python train.py --n_layer=10 --d_model=192 --n_head=2 --n_kv_head=2 --head_dim=96 --d_mlp=512 --vocab_size=4096 --activation="swiglu" --norm="rmsnorm" --norm_place="pre" --norm_eps=1e-05 --positions="rope" --rope_base=10000.0 --rope_fraction=0.75 --qk_norm=false --attn_scale=0.102 --bias="none" --tie_embeddings=false --parallel_block=false --init="uniform" --init_std_qkv=0.04 --init_std_o=0.0 --init_std_up=0.04 --init_std_down=0.0 --optimizer="muon_variant" --lr=0.00798 --lr_mult_qkv=0.5 --beta1=0.93 --lr_head=0.00773 --warmup_steps=200 --schedule="wsd" --decay_fraction=0.606 --decay_shape="sqrt" --final_lr_fraction=0.0 --batch_tokens=32768 --seq_len=1024 --doc_mask=false --train_tokens=133200000 --steps=4065 --dataset="wikipedia_en"
MLP neurons of a small language model. Each row is named by its layer, matrix (gate and up: input weights; down: output weights) and neuron, and shows model dimensions 0-191. Each number is 128 + 32 x the weight over its row's rms, rounded and kept within 0 to 255. Numbers have three digits each. A neuron's up and down rows have the sign that makes its largest values positive.
After each neuron's rows, "fires in" lists the words (lower case) most often at its 100 highest values on Wikipedia text that the model never trained on; "fires on" lists the tokens most often at its 100 highest values on Wikipedia text that the model never trained on.

L2.gate60:115175102123126130100142156108101106095121160176057171140124122132148128133119123094151105048111151118102124123142127144132151090133123149145091099156191105050114182098116078082152086123097137145103103200102119166131157091178146143100092116155095136115083151144122118137119177134115143129142097089178088155119109182134137105156119154145171069168135148178145081113090154163129094108120143130070103109100116129110161111086148166104171132131166085049116168141109068083145104123160112108112099049081205090076151118100087104125186108097144148150136133198126148107095171121040191156
L2.up60:145118127136089158162125094141106166136172106130135176109172095159075114059146065130162118140117144134146128076214110142121146187161118109062078157083119058104119164118116090122179185154150103119097137066091165098098113144107102186142123125120134105116116132144225183143111126078107203137120082124140150157107110104129105153198147103125147116153109096105104074132136102100134152085177115141111153111132144156136230109107092101130091150106155157076163125119202180061158111122101135136090165129145117188091105167141082148143154136144156172100159148147120131151147142089140140096
L2.down60:166127126123099129127186123148131113124189096125102126125125094182133174096140103173167147041063101083204129109179149170145144140136157130082078201109121083120134150114095098112097156164178073102146116148157151089108120115144144138109073095126123072151134168128149143111090085114140127168070065147153118152142144092158143191189147116141152119141172075116101087062160175143119123068138147131124090162118174161090127153118121142122101176154150123058159105134174140088229094121120143117120137101114150149107164172135076114166167111098156146104144141179138123170091097101122089096
fires in: "album", "election", "species", "film", "of", "utc"
fires on: " album", " election", " species", " film", " of", " UTC"

L2.gate150:110113077128117092176186096153073138138091122100082130161116065081076091129142113174149135138088117092134085141119148140078121149168149148136120191139111152115091102119193138125156157089133119188081134102162089148140106168123132138157158136123167076213099103095146062114125134136147142123162085146193152122087126169112141079162108151136161143160156145150072123055104122174127187083097145144142078120102147095095168130144121088139073144106161149081130130107135192108106151177117136042126198090192146122095120210143099158146142137141125118091108134126116161105085168075130114128
L2.up150:098163086136079134177146112106072096121138177133079117146110092091103107154130179154081141126092109081082037137157133134143135127141161133084167163197174145138115172130169134097153179072138171118073157130091070167153168132156152084156164121121180100153109101097097077192153095149097153131135086110131129059112133193129142178176134093133154145194126122159101109104155109171154153137107159170150076202119107125153211103162162138096119175116149117112106163105124197144123165134114139112126113087164139104105115191131108206124104137145129100118116122072145151121122132114111096109
L2.down150:179097140171102156095120146171132122094117159085152143128127100135052169180101130129189079133117151096143116121123128107097138186134145160099168139083074119112103099093136117133115180099127104149058164146172129155091086094170065136150145101135097136113126143107142130133117130055134165144092103126162116180122139132132105093049148193162154102071168133096181181107144113119172092109164151099163135079147136115108139138064069111090111084138134164058130139095126080123084155083093161134151098167088135185101127129139173213121140053106172132171121124169112109093099106075103145121
fires in: "of", "00"
fires on: " of", "00"

L2.gate379:060092126133104166127136166102110141134114129150114108179163115154120173153095092155099180179097156183162107081121103194152155113135158109144138135167117153076137103089101118123095097145125152127158102173131130110148088196121109128156127185175106064101167188125114097123176185127117086141176166161140098162075123157111174167149134089066118139127135162162194107085080136115161135118137147215151091169084076128140145152200145079116059106106154148103098175127102141169106123137115127097159114097095089133097109125145147076064127157095140168125163138127168068106095150127156164080
L2.up379:085165146084079080133131209115043113162139152122063100126140156104154086163158108152098137150133144142117077158132056161150137170153164096106145150096087125085134115121133180168169122151105115150109136167096083135143080106148117154104134174158145081100117140120129064147177173076087162135120112126171111107105110115145162156142126111149107141164108077087144050141157097110152126168084140210063151143108127103087141188130147157172081125112095120103111146111100109095075136134104125091168102165187175169097109147139107077084090131111141147085138079159170094117105169117191158097
L2.down379:124172126084175155061153116095143176133129211174130055104069094103125187153168160110151134124150103157084093069170159150127119166165141158112099175076140099143140145143141137118130176138090117148097136135160099083142125133100136111100109132177081145086131139127159083129136194138127111148090100161174097119178159148155165120158121168157148147156149122098035137099155145060077063098150093167071148179150100134150149159107170181079111140132126134096085096103096119096067147058109135110119117137127129169116084099175079138131088131126056107119144129164112130108091117153136100157
fires in: "of", "northern", "bring"
fires on: " of", "orthern", "ring", "ically"

L2.gate457:209125088136107153131091124158147123106130105108128105169172104133111109163095028131149086144098102130169093125083183130145099112154136136101163127139151144125124139141190137075138142102186165132140130145188154132200174099113092115094092163080170135134166113080075144098128127071088122172127123144124110124153114160079082091152056103079161162175161091110076155150083141109096160045116170119073158125116161090086176145111078143089143161077126130117112115148143086202124117186150178143149171148152145062100136139168133147119129156116148113155118086178148127121086143132137173112
L2.up457:166155162192114217164104108152144098164076117099129199095112109159069160089144120158103088224131125160103104099137193108075098113165132128093157103161078151123099114203151125116128146105095139123146166116152149160167125136170125088133126166079143163115131128157063098092119122165097098123104163159158083093092111175154157086139113073125092105176195057071103143159176113125112138129087124116113132132144066185093153095088124123105102117116069183092168122076129134126119113124154158108129131151156116154164134135125130127128141116121132104175131062176112154117063142116163171109
L2.down457:211104203179125126148163155162171159076107163112141155173136050131071138098152141171123142162136129167109105055150156050117151070107160091106140135152096143109101132149100166076141148168143107153136154099163123133103142102107147117118137143091137201169154073148083127102152150167107127129090145121112088126167133139141142134127074047109140122163171093123110141129086139109128141087075180095136169109113179118154146171096061131108109184184110113093118075101143122104174129112127124129189119115163118142103123177161166193112140190129128128184130164136114166147137118154152198166
fires in: "as", "became", "was"
fires on: " as", " became", " was"

L3.gate88:114149142146110119195169100161126124079093176117196147129136089159128158196145131102120051156136135151089096083173178073101159110119165124103125084132086094080112069095150189174134092191135091065131101139075164148131087107178157147109096166098140089123120108101114128100146117137207158063088142120155131101162082148167094151086175174132141047132180113121104159137097161119111086103079177062100143073171155132089137080050159138144134114184132143178120145100146130144176130138127135158149132122098098109132094133128091096118163127151141144130131156115101129100138148160123117134
L3.up88:169171125128118110141148129140133106029116120094201151103158046128108147205158139084126058179121133152170058108145179059120136091120135185108094058180118083126086103116120148178138143095184134148150141106090174123139118105142160146132123123129178152126090154104090116124148100146186143089088118146118168141118080122158091139073147103172151086125159104154153164171102146149127084078143124079142141092162129121133150044069137159150166110191180148179128133121159133164209129133138155143133160112079115138158117112081119118145120145160153188126149109109127109137124159124162142130
L3.down88:134159121175151104172130089149127143115102164114216133124141065169128146169111090105085073115101033161130057093106125044096140133111144122157139097155108134109153127145150086151138154104134104189149112118100152146135112059111094184088159154100168141153080195150134105092128082144143146098091161096139176116086101144086140124117139152114060125139108058141137115136110157146145169080128095129149136137159101141150140122154137135127109097171166104198133156139125177182158134060167166112097150126048076112170117125088105100075098131156136156093089098066170148120118140130162166115
fires in: "more", "most", "less"
fires on: " more", " most", " less"

L3.gate152:050136134160151128136179178094102096148090090117095163149124137139158135168093099152125165128077132114119099158110091195164148102142144131132081141119097140113141078067084132110113145130140101110080104153071116170149081151103101119141104128164127141174132097181136122111170144159208136132204161114106158150107133134100143139112160107106171106084153142107068140109102167130113157139096109162076108075047104140205078163116121145092146110161147130132155113093100110131156145182140134056101133083139078073138123172192197136113114128140053141112151080152111160086156167180092178117
L3.up152:150093122111128083135136089166100131117172154088058151110119080142112108140114118145094103132066085130105087167109130144038176123126124133073116150170116124157122104121090159063132121087119169159158091056089116143142123152102103137125113141149147148162102143135145146131176179148157132117093112174082122086103087106143111208161141101169142177109102075110095168151134119111114074116077145153121159211104182100148147067146125080167073104120077194117196135143082132153083100109109120170105129106146079079117113114195156177142132135053127144105123114136122152134182076116138092114
L3.down152:179152143130062102090106082128148193149134202174140145083095134024176140128151173084082108072176114111143098117129144150077130117121134129163163094115155055151177084154082166126149081135118133230144117111115138079156124180127166125150094166143076135134064153123144131145145110166094124129095118154095163104142114156162177144109157156108183106150132090080135139136139155047141127072170146160157154172108123127092061120138166107107123099115091128128146159070120103147111125143124148142110076143139156145150162085136108124143181108109120195135050131121152122108100145118106141142
fires in: "of", "entered"
fires on: " of", "ered"

L2.gate269:175121106125127161158141160126095136156104144119151120183110089124130111085138153114200147169004129147124122061138167182185118154149139127110064105113124147139140109170182129130127148101068083110141114204171082101124085149178128105128170088078128120127163158187109132132085107155153101142135109139134091180152157120107168125136140091043166125069134137118102154140131124107163087114140196107169105122185072110093100161116137114062151136131140141068102144107156123172136126112142194146108097128138111079158147155115138080173132228127154086105142125098131148150105156125118104092
L2.up269:172044118092157119079132110148107167131113116144153118177123147116125061117064143095123142090074157154081174073153149123142111108104144130089072080142152122096120122151148209117139145113108079107101068171131082110137067143200144076150169080109097161127189147168114128096119077141155089145157132093091148161178122164139174104178184110036152123112080131064106140145151135140139118120128178096166102113132107148181113099115142084104175174130195125082141114129125109127122133158112153156117112103118129088120134152133151094176179154115093130171172127098116076189137120082137098127
L2.down269:188130128157115133098124121145097159184121082158113098147096120119100052165119151176090192087102137140110185097150142063114075155077072146152103092128175195136155136167162124133204162149136122137160087141117088104095093136113153097090175100117133165107133182186110130101119072157147059129162115116111098146094109173139151127146170130078149129087157128129181094149135159122121126106113134122088103118168122152135026068129152112095130127150127107142168138125124153159092178084119168156152046077147080154157169171141146105133109113093179088110123137106149145171168096148082169125
fires in: "on", "acuera"
fires on: " On", "On", " Met", " elect", " Ac", " Elect"

L3.gate410:177101159138156107081067099083131180160149169130106123136155108154136101158077118183151076130219113101103116108169116157062131027150111135118198117159094183153116104133145156058174122142104177150120099161083142125100173119166111176162124172177098147122122106130065107108175114115081149143129153186140112164074126172130145101100119158126098101172212090082128134136122148159128141105082156114101156052162120118180081141144109112145134072125136145148099153134154163139161087139141134137159103163144108131197134116095121123135103120092099142115131113131103127152125088199106070127
L3.up410:169134099207109163113135135145139085142082112104148156088129103106168161115142114139141127164107078187138160121153099125122080119132144144125115131187122181144142102116132100167166111123143133122161196123163127172113159155176097151181120181166159172097142127089187160111089207102150121171139153122114113088198093145098101153139103075070140125058112183085195108093166145096202148118178139180128157141125131153089167095115108159108117163134144143131127132143133097116117094074154113106166156117131120171163138095180098160112150101153120137167109047110148115073048114183133186148
L3.down410:179083133173045183124106142115156156114082179147153146137143112069100102149126138142173122152118101090111094110141048170167133087127101102116052161119109158103116134173127157145150147126149094145118184082134162156089159142079165085152110140139166100145162060182164105136198165158198115166125199090136106142111127115111086096120101116138147124120134101156127113097139133048139115119062108106164145130102133129114066138138124079063128139135076149121099127157110137087132128105144178082104099134110059092147122134197064114121162085146170154090090096105155084115069131141125125141
fires in: "was", "been", "is"
fires on: " was", " been", " is"

L3.gate500:112170107105110121091119062193163092103060180044116141104094139095145160081159131201131121165125175121105105167160051176134212179137115132122129135143151162136106106123116149124173102143106080163116094139115076107082121146158118106119127075162137158070141133149124155123120091087195189107148078146148079105112105148123170084168074109162106115107128097166125146110096137156142141131139131147130077069107114120163119096088132136090071114108123143094123169174080138113143130151147201122119119080108109163139117140094173130088125144180054137164102080123130156152088118091101066111
L3.up500:080183170119097161055095110106173087143089162084151146122080084121127144099133131198094171134132137097083083166135087158064177148076085083080107095130119151143108109139159127118093098171164081061154160128140162130093102181145114122145095069195107062109125113127110174111150104154112196114125099120108065101168090156061128076118105103079113129103141064208168163136084116163155134131160135128089080132125104121150177112108121198110113114141137127095099142134104143097096108121133144142072124120126141135094128167089177114095126157172123147099115128116122171139118151116103066156
L3.down500:163079102136131106106085137175202137159106152129139201048101123159090130121109124200114080112055120105123115148134086116160118149142140109115132145163124157123124096178146135083154114095110192076136137131099158149106145144166104143129058105132158158132163191097114113135148082089177130123111150153160101053145174110118108111131109197105161125113078132204182132138125156088103120152120092150113127144131140151133145152075137141114178121100128136068105183132159107104058120150133208124144168138132188143117160166193149106167122136207135117118102155088066122167119077090100147156
fires in: "of", "among", "mckinstry"
fires on: " of", " among", "K", " Ol", "el"

L2.gate165:107114095075124141168141099134067095113127154151162128128178194182080098141153101157129118160073138133142111130148116139141068130143124149074074131117125144169084126129084110087082120124114139145106118181157094111133134157076158132091167115142176112154107095106132117155156124090184155068135185189097133145180115117135134143101108057137114146150107143129047173134096130113093133068125113074106113112124094145101100128184083090160108074152107090073149098055119146074128099184151065138161170160163149080120130119125112100210138153159147149105177137116106154142152112180075102060
L2.up165:052129048153168185109100137136115154101124089118129133115124126145124086096135128157117122090124097127136082153153091082212133128130117129098123130151083092132114127135082113130145161087121107116117090126185162171177152085099212139103176151157140124152127133161102122102130186111162125145120147154064190118113101206068109138086105143161081131129131155133099164127080125151122153115093108159220152135096114089189120103178112064076106165109087162079069151112106112102153126153135120164086119085147166137102152158173052198116157135117126138152090152126109148115161124164110177084
L2.down165:180094159138134040099157109138134093180124145165096064119140118171103160170088145058154147178155136114084155144139167163099156143133151158128149129153127165108135070135150154111053145160150151202097148149082106104099132132185096105106090107096173121110129179117117099202122083147100132135132092132099134157117191140147103148136147095100168170135145171092113098105145164103132182072194158092099098115151158172146083090158128176158182096168125165181165131113146199137122118139146140147118166148082128079096111085121142125177109065096089149132162118111122202112087124150111139141
fires in: "6", "who", "5", "6th"
fires on: " 6", " who", "th", " 5"

L2.gate365:105132132150084132142069137152078099118048168062136167159148175162097139113168156072096137134120125098148058104127145125144177153161152130069158108117129115138129126123121204191171049104135088159135111146125056069067185167101119115135150107117143123138143097156133141093160084122107173116129078128190090144076109135089161097155146112183134121146087108099141113119074100157113081114084147140137134092145139113121165131133143082070125107145122107105074153189192154131174184153114107148132135095094201133178151115135145140080192121108135114152114114117084144161078122074120146113
L2.up365:102184118161142109158162122158113099164088134137171142149132192134146153197108148142098201159152108142119080156105172113128179137186171113068090091128083168122092103057154110180136143136127171108133144091162083093120156129125128092176142121084104162150111144139114154063169135119117115065175083121146121140140135133128096109206153151080109145138159112129144179099163138142140096203117153150056088115138175135146102114111083094109094091174156120165107120155176125129120115134079097098162096140157175142110160137191083112100132194110093135116144109168070132077144081097098060110
L2.down365:091115105171110125165077089136164090087118128193117206131108134127093132153134129143143082154094150101115085163088119103108108178113116106165196148086126149117096150118116086082141125103099127182099137166152123132097155079140104086104153169124117109077142150124126192071136108106139092120115122132085209103123142164179142126134127132096139100082105140148182150160140093112133180195144137138131085080152131144165104125171149185100137196138099165128105109107078152154050160194114124106189150099089096195106167103218155132138136141078088144118149103139149085152180170162098120137
fires in: "of", "age", "rate"
fires on: " of", " r", " age", " most"

L7.gate453:171107152146108128092089114105156126104100111200170094173116161147118142063146082181148174143154103117128089158229118152165139107107114102095110103093067180212142107138107078173126140099065107070084153153151154131120146155156121112111142144208161093136081165133109126165127131126137161118140138144162063152161080112091139108161051123126141149119213117145124141125133136129146133083148179096106173108103143104083078165142087112170131124108121132065090070136126143132187082125125120092090137204183095135140145120135094140170152132103128166154060124142146145128136109100152103110
L7.up453:178095162160142117122124128166117180145162131152147206115107110076166142175112109144131159153130163119115076068157149118153118086114181130107124145099100181131107080165069158105122082126143106189163126120141194103175156109121184176120185116156175148118148112130082109196211183122101147127136106107168120059113102145147069106157123064139162132112180145128176117118114211128210146151128100132171114125125145110151157116114079138066106137150087136162135143150134105101104117111155140187163107176146144149179121163134171115170148155089099149092097161135163110169138107104096154183
L7.down453:144047104175103106115130060124128138075120156118142107153153142167086116096133182085103130184133081114130120205104145141115132174123114144098116145080083188116196143150127097198161137140152092171079137114099154158068132132132154131083132083108126118100107056141121124151160144121086149108099138133163093145154136084079046126127094137166105141093138117158064083071173145150199104106061121139170131102065139136095093107082138071129133143155128104157099105135105167174133130070118144129186108097089083093130071133116115147127115120162075109114121061153110073149144137118121112119
fires in: "was", "is", "as", "at"
fires on: " was", " is", " as", " at"

L2.gate465:115150114140125081105129089128105166170135172153121133161176095161160126082103187207104163132182120103190146159172160174078123134195117162135183138086094127096095141118143067187106139145128073114091149108118191165186140117129118114204145130184136152108120107090097145190073152114115112109146133183130166098109139178180154153088078104152181163104089118064125155121104180089152148159120159113155051086163140134155110101151174137133152130104106076152121127086131105168167110140092158170113075150122137151105079109071089113161131132142145155170144156119156101123134099096112100141
L2.up465:165157189119059100101072102117167129151128130142116211114110123089117141158091127155114099181110116142146122157147170122099148163136107099083116135089145109127096121123195123148121092125105118115118138116104164061125133109122112081131100153170082135066152169155099114064147107168114150072174105151107170179135141112137140167084083135090139080121077120082063072105164105145153121172128161133136126164124057199109120115182117143158093062113126156105089182125120105116192129084145125132122105118152122136086141155056100115159194137133118120142065140075179104062179102092144093124
L2.down465:123156099179183064174191136134060149121108163121109097170174127180147180101123162162121133100139109085186152068177173154162112111168115137144086089111147121102150197129113073136108139119122112156107147117137130123219178152166117125111181157153170156137093103126133173165136175131074126115099120112140126124146179211159130140146064122107147153123107135115170142109136172063146152149124124111155037122146113110130074164111186110086167126101123070162155132101109102136155106129107113152112098147079147117128069115158156093181127153080154125187175117106149130129096123092174084154
fires in: "but", "however", "so", "who"
fires on: " but", " though", " so", " however", " who"

L7.gate225:166157090131132125140162104143086139095130115096142086170130130160155129158112174105187151112103134102119140093087124144138152152174127114156110157141108097170190082118129127096100138169061062116085132140129148196109147087151156134175066117079197113143054209111131140129094190130134122104135124170100170160106115144119103121106150168099113150090189123147144126123085097125171176196183176142111138153064053093134095176117108135175162151135086096123133149192150139072135139179102100070126121130158125114115052164070176145110103127149137111101126070150163116146129135111163091145
L7.up225:150136062157187094108157117145169121083135174109104139207089140115135103143102141109143115120107132163112167172114139092155091134152154155134126125126089153155132097141144151138182148074141094079140141128103137102139149141216176131155089056109150145122124090178150153161107140170161185103098114089098115160155168140154126101117090196124108128130114116140104137155114133161162135162186137052105114030167094118142090124120163159180108162110102107133076151154159160105091167160171141105122121164149179147106150184141224144122074097129195097110174112164197159126118153133085154137
L7.down225:178187128083108165082112161137135149144124111099172080130097080088109139185119161065090117105186140117127147119150079178152149128087173180116083142099117161125136183100129115093134159134122183090097066107153115124108116173088149089173139139087112070157190155089048099132109123140120074177110153097146155187141143148111183071088070104100155171127118137156099118187124139137093162138130119135156135130104156127156124152125118157131156131140082088100081101135106131157145135059114110133144118070162110116171117196178129127088084162150105133130166196138143102119112100153180208154
fires in: "is", "a", "an", "postal", "summer"
fires on: " is", " a", " an", " Summer"

L2.gate88:226109114141149121166152154133087090111130123133115130135153182160114145114106101156121164142092163169120163117101140157176056172048116135089125105190162157136113119169121177135104052089168111112115130134183058124116123176140091141120125046100157106160163080124119164132167128143136156127160162120186073140128157111148106078167162130145149117127117131190140162107142155171100128092123140107138068121113136141083085139123187145168090081134156140133124098153159146143167143141055100179121140123164129099114131173066136150082124168178173121123150182108135207167160182128113110163
L2.up88:146127075099133091140099070202187140091102115078169155131098146122126119164127128167144185108139136084106168154163068140149075187093089088100153109136168103145130108121127172114121110132070154137041086090153116129084149156127137192085201105136170083122141137163145160085109158129173076119214142105060131112155078145115096094170145139166160097143180085126104165093147112164123082090131135093136117122150149129173143114105102162138124136072145207089075075096093129126110135130113133166195115109114140131088142139100145112105137151137147148117120172091117158127101151097110142060
L2.down88:174098177133143164095161100154065107174189122118174143163152112141120110130158135208092139147159114097139177106084163103129123151129114128129095120118144197105119097167136091163133149168084152188154089118176152116165103165116149116147076146124132195117145132154101110152151147112099151158069093135183082129129193112080126162120120139074079171077138141193109114114131135088148116121203087111107101112096133145177088134153164147107136116160082100114198122125171154166185120120095079122127075071141105185078146141184164150133158104132072142077117131137134103157190169161158161118
fires in: "on"
fires on: " on", " On", "On"

L7.gate88:131169124151144052070114133198146116130114150029103122117182068138080147102110080157171103174180181140109136122096124126175093148165161118080101173109077117113078078150132096119121166116066087073162088077116127142108169093098087103104113098125152099125140160117120117118136083130103128084101120131117143178102111142156059131121114097069122128150136122144134194102105151112155135115150147171184152107067089133086160196140158115111153130147104104113184141125127182111109079138138181080111183152116132157136128142144150168107135075112133093151151157139185137107122134148053174177
L7.up88:164160126181170118194122156097193130116148133154107162111131210115104109131106129163170102148092134136144162132087083137124174101140132070160140171119177187169183133121059174088112093074109147092093104115110131142147117132147149065090086103126155165105140119128090147081150149093108111151191070104130098139193131191141109152132115103173134097070087068083125152133136083135161138108134144108129095147127144194156092134140111178167058132169145145109089149105085156119205126112064091130106117130110097140130146141085180128135179072098149147084128121180096150121154097094153099111
L7.down88:087115147134102111179150077091114134121133130125134087126129093098099166166153087132085119132185134155088117090179132191176157137090151093125162109128132165164122101126121121095117146068167158181137098127125114138088095109142087138106125099144148135172174106127142073120113088077137116078077116131144123197168159130163091081151130159133164146140135160124167151124118132161094157128082186145113117068123086117102053178136127086141146134074136106095215112066115151174137097117130130167197153079134212148105102219153179126087094152117106214127128095097107112138139116168110089144
fires in: "the", "a", "and", "by", "an"
fires on: " the", " a", " and", " by", " an"

L2.gate262:123095067109157107175171117104073102103053140156180105167159089097165126133183150175119120167122135149154104119132148074113144082135115142109072121169080075066110066115122070129130119143092122112195155155136086055117085075125139177190141105096176088101104116135117110144136080159131197113111174134120186164110158113149145110120163073159111118110149079115084164144087152136085136134136135138149101123162119109158174163129126079098152143159184094140114118109137135122152150120159142144135186075081073097157189117135092155093144083143202150143117136100170129159144171112095151086
L2.up262:182144094180121198114139111109116100150090068068166151068138113153144131143193096135113058150123075117124158148072100124162126130052168101104097145102153141158132120130115114172159114147155089081137101142136140113133083087178149160085174106094198185126130170131132121114161126168166060061079207065108151151168136089114089130095157119148135150166095125135147131109132106124050095099136183148126156141190100147084123086103124134156157190075122164114129159097132117126160111128081120133145165095108123137132136107131059176159173151122141141078161132112168137128095102128161145092
L2.down262:134063128176093107155184123095154131132132134137181148136203124143112205118165131119129157168144045152104090129135164112121127181146119139104083124153085135051160115113141199145124114154066128139151120146090115104161151142130097168160115096077147117160066205068112132155196082150128172119154182086093150111147044142132154155111139164109147107152055138152065143086099105137064144111166127134082085109129161104126177099108117118162179182167138089173107176099113117137133149090144152132142141122111135078122124079163126112126120168145162118085136131122088168164095158120146120164
fires in: "most", "more", "less", "various"
fires on: " most", " more", " less", " various", "arg"

L2.gate131:134174106100130100130095208159152106132170149123167133129133171178120112138155118131109112118109120136190096104120105165172126156118075110123131158066038086182087163102179101170194150150157119111165140184134097124168107121133139173108142147149145125107110070132098056163086167200138096108121186116142073162070119139145081092160137151072088102155156121139214115153153145117096147142114079188106131103110149128127092204116087128116139078171080145138118110157137073145096161112191120118119156205097115152134118103110142099094116154135135108122164131113172163134181098135138126157
L2.up131:116126124130124061127105151081172114108129107125175128103104121120143171109173144123064131175107048110169145117152118130131106109173109111055097192073144194142075149098132164195182146058200154114140170100129154137135136137134113113118107137093103108043110124094108068128099135160110149149113077094120058119124186099128130099080151154160147201144141108083171082167157095147134172169146121125100150101142163108114139116187111132126119129136159102153141121096092083157169112112116153096152123122107090172129088142092118244128127091164156129142127136094155131147123182106160113089
L2.down131:137127145078147120121155153173192109187128139146124110116141134153119124169149145099136133101079127091124122099121107180167082082149115155180088175069088117111124114115140108153206152113168094101181135145132087069133112144140116130134118189165188139115096056109151062145159144227129110115136139095195120134089148098140134169146177123107121171154144144098192156153146133119151120135093094229127094125167148097048049153126103132112148099137105139151122128111117092124127176129157118069101089112100147130093126176137127113135199169177144149146103119108161159134185093190131105126
fires in: "british", "german", "russian", "french", "european", "uk"
fires on: "ish", " German", " British", " Russian", "US", " French"

L2.gate179:075151111080138114139076097091133126093124121039130157137154080127159090157083116086093109213135137163179159154147089105124157127121139117109163119125078090073139097142077107133073095159142098162130068083160132129120093128115153137163120189142152073092156158156160208095139124140127107148158127106108128191137118061149103084156123116102140060114150127149152117118142181178116111157121115109076113074144133145156148101093112164107165089138147160110138157138194138151190138206098144134170063090117163120155142128084143082145069161077136131174151151101101129092127130130086091178
L2.up179:100175145081128109163097102119186108179119092097158129160145046126127198120152111124119157068086093160140157168077100118175203145167146100114130135067083197168137125150079128128158124152129156152090185164089153187144165147132123106130196130148143157103129192165124120092160135118128108103165139152124156137141136125165040085119158106135111144125139167134110118094117093145144064127141165161146124152137148130112218118120082194102096104160142154099126194096121104171127109176131150120174097061121159134159114186109130137169152074088123126079135113127133079138115136175155091146
L2.down179:123135113078079101164157093104126128102155129087104138117121075149152132138100141115150143101107064120145130136144123113137140161160178101085135184073056161159154103138084079127104134178154146141158171117105128205136202107107148102154186165196142145134121211154122132116106186149083131067154165166162169136148121107180046143100129111113119116103130133135107113149145152156117135146155187135131192153064107155149186085127081157077138081127134097140159168096132119165154130202133190154137103076139119106159165129097115126175109136072136173125165070120129094128139146184177123119
fires in: "such", "known", "described"
fires on: " such", " known", " described", " conf", " sw"

L2.gate307:161183075185117107068117070072134118149096113121141134159112082116095159107086107187089133166132169122121134126191135172139107176109113160116132120143136179086068166149130105125118118136130121136088110098124151087123163158095076119168129167147110141101181140085055119143142052184136112084131153127076164113169099110050177125111137114122121133170102150096120094084164104129071176150173139180125148086156154113133122102091166142127120143151128084157111173156113186135125178146074108154107152069140150145208110102083161142158110124089178118187109151100163177104136101132156068105
L2.up307:174173097167116057030087113089134115151156120138126157166105072132132147111129094156074213187117175163096116109187119097159166156092118135118145086145125158073140143122155119112126118159177142113062124117137176158088158120080084113190162156155096121118129120106080167141136075134082139107091120064107141143106167128078174129096124098142125177175148150107153099111120128115102201122122119171156150131138165137189121123136215111130134167144143089160135167111113103111117115158086151124145128066128157175150077115072145131164149090096178114163119126091183143116090158106124075120
L2.down307:168222145155124070123135107065109157141148142130132132179076105111106186097107154063073146184129194125141117090165127157176142179079134168097125120129108124113080093143119140108072080132130112137097101148115121113113148157092123138190112148198188134170130191084106147134088124143114154120106117105105177159144104096088111236142121131092157128105102171117138124137168144088112107144138146089136142086096117147162116112112166123110178152181112078196150097173127190101104155111134168131115136105100151098128073111061156153160149101124143101158154196080150125171127144126124074129
fires in: "but", "however", "although", "thought", "though"
fires on: " but", " However", " though", " however", " although", " caus"

L3.gate219:064112131104135180142142091074174086088109116155081099114089078188122144125129141112073143153137077113092129191154112156114150135108154148156117105152110142172136109130122097170134125216154163216057117108134138127100187116141124167100119156190110124086073163071082145094145101152147104111192118087138164127100127120159101157089146109139104070058084139125139123128118125146158148161078093074116145151174129172111160156044118117114189046147108102118137087139142142118123145176115127175102096093131198130133153164120130148181111131097134166095118121084154158113124172131140158109
L3.up219:115120106100091096159070118115088197168174129153134139160165178098134154065108187163139113148150128176110162075159138106096121144089183128108186092095150120182137157133109133138099076119144108139124091135077078101113101106089123098207116103099149116147164168142156105093182068147083174179085156186055071095073128140150148108111139136165152111095121113160181135199134142116118138122111173149160095111174087072047105135168191118132133122158100125127120140140096123065160111156134156131109153110150140098088125154116138104096173136104095138131177183095109117153179128113109164137
L3.down219:167145168127142155088120145180159131134169123098139092134157141098128208133140161169185132108142129140123123074177146109142108127104093083136116160099039156129189079138137078135111098100112104119130166148135212138137049106144129131147133110179107143183171088152160112184185082172087143094055171176144178124144115124188124113098024138127148100139107118109122138102162156177107120140140159142208111144115084092118094151156123139112133134098128148146144126128130099111184107121156180160104065118137144146153175138170145141175127149099169121060118137110132055110162130150112125168
fires in: "such", "no", "known", "age"
fires on: " such", " no", " known", "at", " age"